config.yaml
num_hidden_layers: 12
hidden_size: 512
intermediate_size: 2048
vocab_size: 39979
norm: "rmsnorm"
norm_eps: 1e-05
bias: "none"
init_std_qkv: 0.016
batch_tokens: 65536
dataset: "wikipedia_en"
MLP neurons of a small language model. Each row is named by its layer, matrix (up: input weights; down: output weights) and neuron, and shows model dimensions 202-297. Each number is 128 + 32 x the weight over its row's rms, rounded and kept within 0 to 255.
A block is one neuron, or neurons of one layer that tend to fire together. After each block is what it responds to, as a language model described it from the Wikipedia text at the highest values.

L8.up691 [111 151 103 177 159 151 172 107 128  91 118  83 116 145 115 128 112 140 143 147 155 128  47 130  97 156  66  96 146 104 115  91  87 112 171  48 192 145 109 157 179 184 181 128 145 129  89 174 129 147  98 123 112 146 139 106  68  93 128 174 125  72 152  86 126 101 149 134 197 132 178  88 107 116 111 121  77 125 100 117 164 110 162  99  75 109 167 174 164 187 109 175 117 155 150 164]
L8.down691 [166 125 127 117 143 158  76  94 105 131 133 149 108 214 112 122 108 182 145 114 107 110 137 160 127 213 150  87  99 119 113 134 129  88  95 142 149 158 158 122 121 138 149 177 125 117  83  95 140 117 119 130 125 140 129 159 143 160  69  97 148 152  68 115  98 144 152 139 133 127  84 126 132 157 158  59 135 125 193 165 136 154  50 162 115 137 108  77 137 109 147 125 127 102 207 173]
L8.up942 [105  96 106 114 149 185  93 176 139 159 100  63 151 146 121  93 118  81  88 162 120 165  97 145 120 143 117 159  99 131 174  83 154  83 132 119 147 160 184 176 171 119 133 183 126 148  74 151 176 102 145 160  89 166 121 166  90 101 135 106  96 140 183 175 155 113 175 105 116 142 124 171 106 150  97 124  91  86 137 159 140 180  94 113 106 124  47 141 149 174 134 150 101 139 133 150]
L8.down942 [ 98 178  61 148  87  79 124 114 118 155 144 109 145 117 136 116 165 116 108 165  86 129 132 143 147 115 147 142 159 123 125 128 148 137 142 163 109 121 107 114 184  71 132  77  82 161 173 171 118 137 114  62 109 118  83 107 159 195  88 166 178 138 118 151 143 144  85 134 145 121 166 109 143 158 138 120 127 107  76 179 141 166 122 119 199 150 100 182 125  93 136 108 163  76 118 124]
L8.up1629 [201 144 159 144 204 140  77 142 172 157 203  52 104 130 104 142 128 162  91 129 123  87 124 117 128 125  67 153 141 110 115 132 115 116 124 190 135 168 138 174 119 153 131 129 149 175 117 143 151  71 138 179 147 166  97 114  85 130 172 152 119 125 108  86 167  70 121  95 124 102 142 101 147  92 135 173  94 129 110 133 141 136 140 110 102  83 112 112 105 142 184 152 165 186 108 129]
L8.down1629 [126 184 133 112 228 175  90 103 155 135 181 113  96 100 128 184 161 180 136 141 147  50  66  86 184 129 123 119 183  88 176 156 153 106 146 123 162  63 143 143 120 146 120  55 126  88 106  93  94 207  94 113 147 165  80  71 119 149 117 135 135 122 127 164 192  90 127  83 156  86 115 143 131 127  87 132 130 129 132 160 160 130 209 140  71 100 168 122 136 142  70  75 124 163 133 192]
L8.up1822 [156  71 110 186 161 133 140 164 136 165  95 107 135 178 130 172 149 126 171 128 169 209  90 116 153  87  66  92 156 117 165 151  79  95 165 141 121 133 205 160 162 141 168 161 101 110  96 100 150 119 144 158 142 173 142 140 115 147 172 124 137 121 143 125  27 133 101  92 110  87 105 144 199 130 123 163 147  58 122 191 153 102 100 103 151 139 116  79 106 190 151 171 138 101 157  63]
L8.down1822 [133  88 114 127 154 107 143  99 113 168 128 117  88  94 118 138 158 119 116  98  74 195 148 126  95 117 188  94 105  92 144 146 117 133 107  99 112 122  89 156 110 120  81  99 111 134 130 168 141 142 159 124 121 140  94 140 131 129 117 111 185 132 149 182 125 131 163 119 179 143 133 178 115 158 113 132  61 155 106 116 123 117 116 153 143 104 153 160 126  64  93  89  74 103 114  96]
Responds to: Structured-data delimiters

L4.up270 [169 152 173  85 150 140 147 148 182 157 154 123 154 156 133  35 147 160 112 165  70 104  91 109  85  97  58 183 132 143 147 191 114 181 108 133  79  95 123  81 117 113 118 159 113 211 205 144 148 105 118 152  73 135  79  57  88  71  75 119 159 121 112  59 142  82 162 109 125 118 130 119 144  62 129 154 103 123 142  99 179 115 156 128 107 145 134 157  97 144  75 135 120 181 102 128]
L4.down270 [ 67  56 111  96 150 237 123 100 105 120 113 109 187 113 150 174 149 122 146 164 180 178 166 125 157 127 178 156 107 135  56 110 145 118  77 179 138  81 164 160 117  37 157 170 118  81 178 144 135  88 188 135 177 112 112 114 101 186 168 107  70  87 104 182 177 143 128 165 155 138 113 136 158 122 134 122 158 153  80 150  88  98 109  83 119  76 102 175 126 159 144  99 109 103 122 119]
Responds to: Before an expected number

L8.up148 [131 104 115 123  92  94  86 121 131 119 169 112 155 127 204 122 117 145 117  82 153  93 104 147  79 116 107 120 152 137 157 151 124  99 202 137 153 118 122 137 118 156 156 110 174 132 148 163 123 136 164 135 133 155 103  95  88 101 113 149 110 107 109 196  65 143 146 183 109 170 138 128 162  91 180 123 139 150 144 128  98 102 133 165  94  74  99 134 101 137 171 150 122 167 137  98]
L8.down148 [109  94 114 127  88 100 145 118 114  82 117 173 161 142 131 150 133 137 112 147 103 123 108 125  95 131 167 121  82 177 109 138 133 151 106 176 126 136 109 104 176 138 118  57 164 124 142 120  80 123 109 191 135 135 122 178 100 103 166 189  94 112 114  62  92 171  37 135 127 146 148 168 108 121 162 145 139 121  87 185 122 168  95 112 144  86 131 166 126 126  68 163 120 100 124 153]
L8.up381 [122 166 104 177 157 136 159 164 149 109 180 124  88 143 109 135 154 140 102 186 117 119  80 176 113 123 120 142 144 139 138 190 113 158 159  91 121 130 129 134 120 145 124 132 155 122 175 178 114  85  84 148 122 174  95 124 126 110  99 151  96  91 148 136 100 138 178 101 147 134 185 175 143 137 124 120  83 111 119 142 167 128  88  61 129 135 136 110 116 169 167 191 109 136 139 172]
L8.down381 [128 138 104 129 134  99 147 115 153  56 171 121 138  41 103 143 154 131 185 138 161 135 146 110 121 111  94 144 135  80 126  91  89 121 100 118  90  69 101 122 162 140 153 123  87 107 165 171 117 203 124 116  97 173 158 115 124 150 212  94  97  93 118  92  87  98  52 116 114 154 140 128  92 130  99  99 106 124 141 124 146  33 105 145 135 108 114 161 177 121 131 140 140 146 138 151]
L8.up391 [119 133 143  78 114 178 118 137 167  94 139 104 178  91 135  64  86 130 106 115 129 107  77 109  87 122 144 153 187 169  82 164  54 146 160 144 166 167 120  66 173 157  93 123 150 135 146  99 170 105 101 151 187 155  74 131  72 108 136 156  84 166  99 180  98 168 107 149  75 169 132  53 178  98 188 120 139  95 150 125 116 109  98 159 176 133 146 119 130 125 136  91  87  61 186 138]
L8.down391 [152 155  93 130  72  97 114  86  86  89 100  80 138 149 176 144 115 101 160 143 140 145 209  70 167 132 135 137  50 144  99  91 136 170 155  96 105 172  84 139 129 236 151 126 104  74 160 160 139 171 112 131 110 122 130 143 162  93 148  99 159 150 126  65  64 146 165 137  92 132  86  79 154 186  96 125 121 135 211 134  70 138 140 134 181 105 153 127 149 128 123 186 134 125 119 125]
L8.up555 [124 150 194  92 130 111 100 115 148 186 151 125 129 157 110  64  60  81 127  77 101  89 119 174  80 162 129 151 135 164  64 185  98 103  98 147 141 125 177 185 121 160 140  75 122 145  81 181 135 133 161 108 154  99 145 101 126 137  86 173  95 156 106 174 169 178 126 175 105 125 136  77 157 149 199 128 123  59 114 121  96 143 142 123 127 137  97 131 131 173 174 123 136 113 121 157]
L8.down555 [146 101 152 156 143 100 130 132  93  88 137 185 126  80 125 146 134 124 138 139 160 104  77 144 126 176 121  87 136 171 162 145 127  80 101 149  78 137  88 154 195  82  93  84 154 131 120 120 154 122 130  92 123 125 123 129 109 139 165  98  49 134 154  88  83 112 138 101 102 106 115 104  92  92 148  47  98 129 174 120  74 167 130 130 111  77 147 115 162 189 116 143 158 107 116 171]
Responds to: Start of dates

L9.up632 [ 86 106 126 128 150 176 107  91 163  78 142  44 132 127 155 107 136 114 110 151 100 121  67 150 119 141  98 144 132 133 149 155  99 145  97 111 137 115 150 149  71 191 108 144 169  89 144 120 153 139 111 133 116  98 112 156 101  80 163 146  82  94 139 209  99 151 166 122 113 180 121 151  64 118 120 151  82 101 105 131 160 121 102 201 105  77 106 146 177 118 137 115 151  57 139 153]
L9.down632 [132 158  87 152 128 106 141 126 170 152 112  68 119 144 129 134 168 140  83  94 110 134 112 140 164 103 126 123  96  99 100 174 127 154 161 145  73  74 130  93 103  60 139  67 143 139 172 141 110 208 126 104 112 107  96 103 137 117 102 165 104  90  76 156 146 129  61  71 159 151 169  98  16 112 105 147 172 124 125 114 151 133 112  99 116 128 121 136 120 142  78 139  92 133  66 140]
L9.up1199 [128 158 128 118 134 132 102 156 169 123 169 171 143 116 128  76 131 167 140 137 141 131 140  96  83 144 121 177 166 104 144  64 126 117 112  75 131 134 171 138 139 115 197 152 156 146 144  94 144 116 108 161 134 137  92 164  92 196 170 128 102 118 108 116 103 196 162 115 132 170 137  73  92  52  75 114  91 102 109 139  95 108 115 122 140 102  81 170 154 121  91 110 146 168 108  92]
L9.down1199 [128  43 156 134 117 127  99 115  89 126 138  95 126 153 132  70 156  92  90 141 115 165 136 161  51 149 114 108 116 118 152  92 136 134 120 112 103 104 100 161 140 112 127 144 148 131 132 146  83 134 126  98 121 151 101  50 179 101 113 155 107 109 149 109 190 121  67  93 139 131 137  72 193 137  90 121  68 152 121  97 112 111 130 139  46 193 115 180 100 158 163  91 120 143 136 151]
L9.up1471 [178 119 141 115  74 152 152 137 198 129 149 114 186 157 139 116 157 129 122 144  82  58  89 106 122 104 148 169 171 163 121 150 136 186 144  96 134 116 171 110 109 166 165 154 158 116 176 117 132 179 129 118 105 117  77 175  96 145 112 171  99  92 132 147 118 124 115 103 146 172 161 180 148 108 196 126 119 110  54 178 144 167 116 128 138 141 119 120 124  94 161 125 156  72 160  80]
L9.down1471 [129 155 104 177 137  77  83 163 114 108  97 177 143  98 129 135  77  57 118 138 112 140 130 144  52 138 150 158 123 174 200 165 150  96 169  77 134 115 160 110 103 108 116 100 105 122 133 178 120 169 120 179 141  91 130 137 148 149 101 136 129 144 104 123 136 104 141  79 129 124 172 135 109 137 121 132 150  95  76  77 103 133 110 150 146  62 104 144 161 169 166 145  69 102  72 156]
L9.up1658 [143 131 196 125 129 138  64 118 176 157 199 160 159  93 151 124 136 166  90 173 101 150 106 121  41  94 150 181 180 126  72 151 129  95 162 153 104 113 115 101 145 119 171  93 126 164 155 178 153 146 139 102  98 113  95 134 108 120 135 138 136 122  88 127 120  91 111 124 226 143 123 125 159 101  95 128  83  74  86 125 171 111 176 147 128  97 137 106 107 110 139 132 150  97 165 138]
L9.down1658 [159 130 122 113 135 121 126 126  64 121 126 128  99  77 174 162 172  87 119 143  88 129 136  61 124 130 153 137 113 138 138  94 137 145 101 123 118 138 192 190 143 110 115 118 127 152 110 136 165 127  84 107 113 162 109 136 109 133 146 161 177 117  94  94  68 107 151  58  95 105 171 151 180 193 123 124 131 122 141 172 105 174 158 153  88 146 125 192 174 167 111 146 164 177 143 165]
Responds to: Digits inside numeric strings

L9.up721 [146 127  62 120 137 156 169 115 144 120 122 121 159 131 161  72 158 143 118 118 111 120 102 120 112 111  98 126 136 147  85 196 109 133 210 113 170  90  82 125 150 151 152 127  65 158 136 132 185 177 131 108 114 101 122 108 109 103 176 125 130 143 166 158 124 162 134 157 135 139 130  64 118  89 166 142  89 101 116  94 116 138 102 144  90 126 169 173 122 107 142 113 129 131 160 139]
L9.down721 [124  76  88 131 118 123 110 137 120  55 140 133  67 134 140  79 187 124 114 119 175 104 101 125 106 151 103  78 130  66  33 168  96  81 122 158  84  28 122 131 128 154  84 117 114  89 107 122 170 163 100 129 115 102 171 121 137 110 134 177 155 108 129 191 113 151 126 148  99 127  88 139 136 153 119 114  98  85 161 112  90 164 140  78 121  62 132  98 145 177 116 151 135 133 136  49]
L9.up1222 [181 117 127 153 160 109 133 150  86  94 127 178 121 130 119 127 159 132 133  74 127 105  78 160 122 127 108 141 107 105  65 198  87 132 110 138 171 113 130 157 145 139 129 107  67 128 138 110 101 138  80  57 162 147 118 154 131 117 168 147 146 117 120 116 100 133 117 184 163 106 110  37 187 109 153 152  70 116 105  86 162 112 138 173 113  97 148 148  91  90 124 163  74  76 119 137]
L9.down1222 [105 149 119 102  86 118 178 125 148 125 109 174 122 133 162  78  78 101 148 120 145 203 172 116 171 138  96 110 108 123 115  86 178  95 121 172 150 127  93 148 163 151 124 143  64 146 126  80 172 186  79 129 121 102  83  92 105 179 103 111 145 126 144 162 145 120  98 160 121 142 120 123  77 110 112 152  80  80 148 119 148 113 146  78  87 127 213 134  88 190 105 146 137  97 155 150]
L9.up1337 [167 101 113 135 136  90 180  98 119  91 156 172 135 187  88  68 141 158 144 118  80 136  64 164  74 100 102 147 142 105  75 202 100 133 147 140 124 117 104 116 173 152 128 137  79 138 128 111 152 170  86  87 143 129  90 118 121 126 185 150 148 115 116 129 123 165  94 185 127 141 125  47  70  71 145  92  68 119 129 116 184 150 153 167  96 142 100 178 123 100 141 161  81  50 155 154]
L9.down1337 [106  95 124 110  72 178 165 111 131  94 122 118  93 165 139  47 116 137 142 105 118 179 180 147 146 102 108 134  86 106  57 146 154 109 103 121 116  88 163 103  91 125 162 113  93 148 132  95 158 134 128 130 125 110 151 113 110 198 140 160  98 105  96 219 100 165 122 131 104 143 109  92 124 119 161 118  67 131 145  55 142 105 102  85 113 141 188 109 102 149 100 125 105  81 139 117]
L9.up1872 [ 39 148 172 175 125 139 190  79 129  95 176 128  73 140 110 105 107 116 184 134 140 124 113 163  84  71 111 128 136 141 182 162 111 113  95 124 133  91 130 145 152 135 141 189 127 131 109 117 121 133 153 150 147 125  96 131 108 123 163 181 182  92 124 122 171 101 143 166 171  97 161  31 144  83 102  76  25 145  99 139 150 100 172 116  99 102 149 193 109 128 136 156 133 125 142 142]
L9.down1872 [ 99 150 140 105 134 144 101 125 169 131 102 121 104 170  95 152 117 148 177 106  84 111 143  89 127 114 123 122 109 149 192  41 152  90 144 131 146 129 189 122  73 139 149 153 103 106  75 102 121  84 108 186 104 120 118 106 136 162 125 156  99 118 142 115 157 122 128 149  72  85 133 148 105  76 107 103 147 142 111 109 145 174 119 110 131 126 147 105 110 144  98 135 166 174 131  96]
Responds to: Before-a-date tokens

L4.up348 [188  30  72 172 116 150 123 115 134 129 139  70 144 150 142 192 143 164 152  80 168 121  90 134 129  52 123 129 138  94 177 178 108 162 143 133 156 192 101 108 146 153 113 103 108 192 139 130 141 115 132 192 162 159 101 147 112  96 162 110 134 103 158  90 117 133 130 186 155  91 116 126 195 140 141 168  84  98 134  76 110 144 175 119 141 175 108 129 147  87 119 161 148 162 187 114]
L4.down348 [ 86 206 182 128 171 145 193 115 148 168 120 146  97 123  54  41  75  89  82 168 136 160 128 129 110 157 102 112 172 164 133 118 116 119 114 130 117 141  83 138 156  96 124 178 112  85  97  91 122 106 145  94 104 122 128 149 142 159 106 100 146 114 122 131 134 146 128  58 103 123 133 132 105 107  95 112 131 182 149 140 157 133 156 158 138 134 142 108 148 133  54 130 117 155 139 176]
Responds to: Year-initial digits